{"init_std_qkv": 0.0246, "optimizer": "muon_variant", "learning_rate": 0.0157, "lr_head": 0.0105, "max_grad_norm": 1.0, "decay_shape": "linear", "final_lr_fraction": 0.0, "doc_mask": false}
MLP neurons of a small language model. Each row is named by its layer, matrix (up: input weights; down: output weights) and neuron, and shows model dimensions 0-148. Each number is 500 + 50 x the weight over its row's rms, rounded and kept within 0 to 999. Numbers have three digits each.
After each neuron's rows is what it responds to, as a language model described it from the Wikipedia text at the highest values.

L3.up326:524465440459570470507507504537484552441501471533520524537473506507515453486555476505495503484462478517446427435492532427461578447495484421515573469481509465500511528510535396538567483417470420526478476432463519427495524500483500503584436521501479356486448504455465477478531589506481540459428434452474542481534479452585475502492471459408499534329477523507429507564519528464515498591588421531496442533366555468505443558563578418558504525510453570507
L3.down326:464519534564635537564477555467429486504497501466564446496504450433523478479540440479468553471484540508514504409556480605452552565619511483478493509524484543414534527555538441497448489481461546595423497472567482444445615467545532542563562522495506397493398478486489479455552531574505415511534420562486532483561485395461485489549538552494503508442432497497437578497454500511599446554535440509539526491549549581403563411481484398449543406482560453569
Responds to: Word-start fragments

L4.up915:435519504509484532462518433532503632552520594518508608551441430525520443536466513474496493389543421504510520471437494496528561479484568490502456514517531537465484467470352475433441471475482512443417446491460477509449335622469615547511518454381483573507538445484464450456519480454471497600577505516512553491407492522459450549506498391487520428545462492417630444460515446526456495497527549522480526505372472457489548551462488440569511549485542503506
L4.down915:465485512524527482528434577509524483501421511557432451466436481531487536488561497498466513510452411516428436554400462465416497460493541453440386536401444392452572503491584516436565522444554589475475516388461597439497493486544570529535459597639460422514486521573444545536486531453525456415530535538546391475397404497421514498593555495493505492488571410527413509486420572563501532547499426540444479553504504495514383504407546463489443573470444509520
Responds to: Word pieces before data values

L2.up1469:448428501543553540534532578531620522511532461491581540487538465514507512480516556418532622529518462527452558559479489383506513472481515573605485375561516486366543514493539487413462500509493518521576458605532508490509491513378517522424468422516496495476584585512502524508413465500530524504455584520469534402478503539493453532475485500443414453482568523533601534500430568516538477397488534503584559577558630435429518504474419457528524524453433559502
L2.down1469:454433560477544528471459588559531534585488486538462530501433476589515450485470534488539563467493582560467550542495491574583598546577461557559523580485505400516474579453534516507418500450453450471496487462344408515633459496420514533506554441444427473490482513481566540555506481554390420466628483432575521483487463460540553516529472521485538496487493476503550467572543486382515508459524498620477594557568522541501410582497482506471511533485488490535
Responds to: Mid-word name pieces

L2.up769:478506477454572486413477602427617555548486471548464555514594456586489524548520501490538519512563440564436495519520508494411453410446514485490423545440660496539378476476455512503540493454429504562456508476527517481452453526529452512507565420551446463541491593507459459537460595459519481478455447578552588524423567453509502443419546527449391419579496424502428506469491510530461549478549505546475455527456567587508523518511396520429598568497469533470
L2.down769:437494516495489488505485518498535507492469574520549449513486620449544492550490473482524542436462474487488510534542531489508468579497608483457494587553489489400431504483465479481490565497422431550459501483475416517375452494458466475511412529460449448518524545489370466506405513552510499487453572477504367452477451658551500502489523494517489507577504535510464511606444507536509506497440465527514441593483460431493584429430561564452558558529530471454
Responds to: Field-label completion

L4.up1279:585548433559535542546488500528544487515442456524552335488495508551449427529512545504499575528503457531566530563452467526439471482556421455523541529516591411559488526479634526471475529553474513508504490471485470521558539515492476483517524491573496484519504571483527481415392476481596491563464447431544534484484431502441503486422475484545487516431554468488521542486547609471503485568454411566491429424527522503505558537519401571472443454466449411542
L4.down1279:545375504484514475443565511509485465594569515434541495485519493470496485455552571454382493483482539410505515526400457468464465435569460564435395613648486465466484523542500541508535515431484610453478598468518536437491562405445477558416454499534484476532496442401423564532428593444499536468486532487554470501454481521538498485466516469496519465440508447519486470510418582466609546485492534549573532515445552469560600403552537572411473504448531522565
Responds to: Mid-word name fragments

L3.up613:533479510476475502493514509467472538540459459533538534535487537460522575504509503496555589475437516523462469480537559448410507396500501591537425487531447449603474585520559448442524475463498546481564561509518468517510534501440553466486569469487508628515370625483397583547545488565527488539548457543475538480416472453526506536458608575491462531497514487487524425573481576554537574546489523564487541439465534546498529455595614452454497646482527538524
L3.down613:501476601509489513517601579468527452480544458493521542634475482505483504445512568508508536478514434530464479560601483473779537533455496522457492478613425529507382425536488461502492475481354471516564547546500503497489477565576579567529519488434421436580466501462481524450449512403331505479446553439535474495515483445581510506516507497435531472479480547554481441473589482509461412520482504535502468403513425565496512500443394468448389415556495544453
Responds to: Templated statistics and tables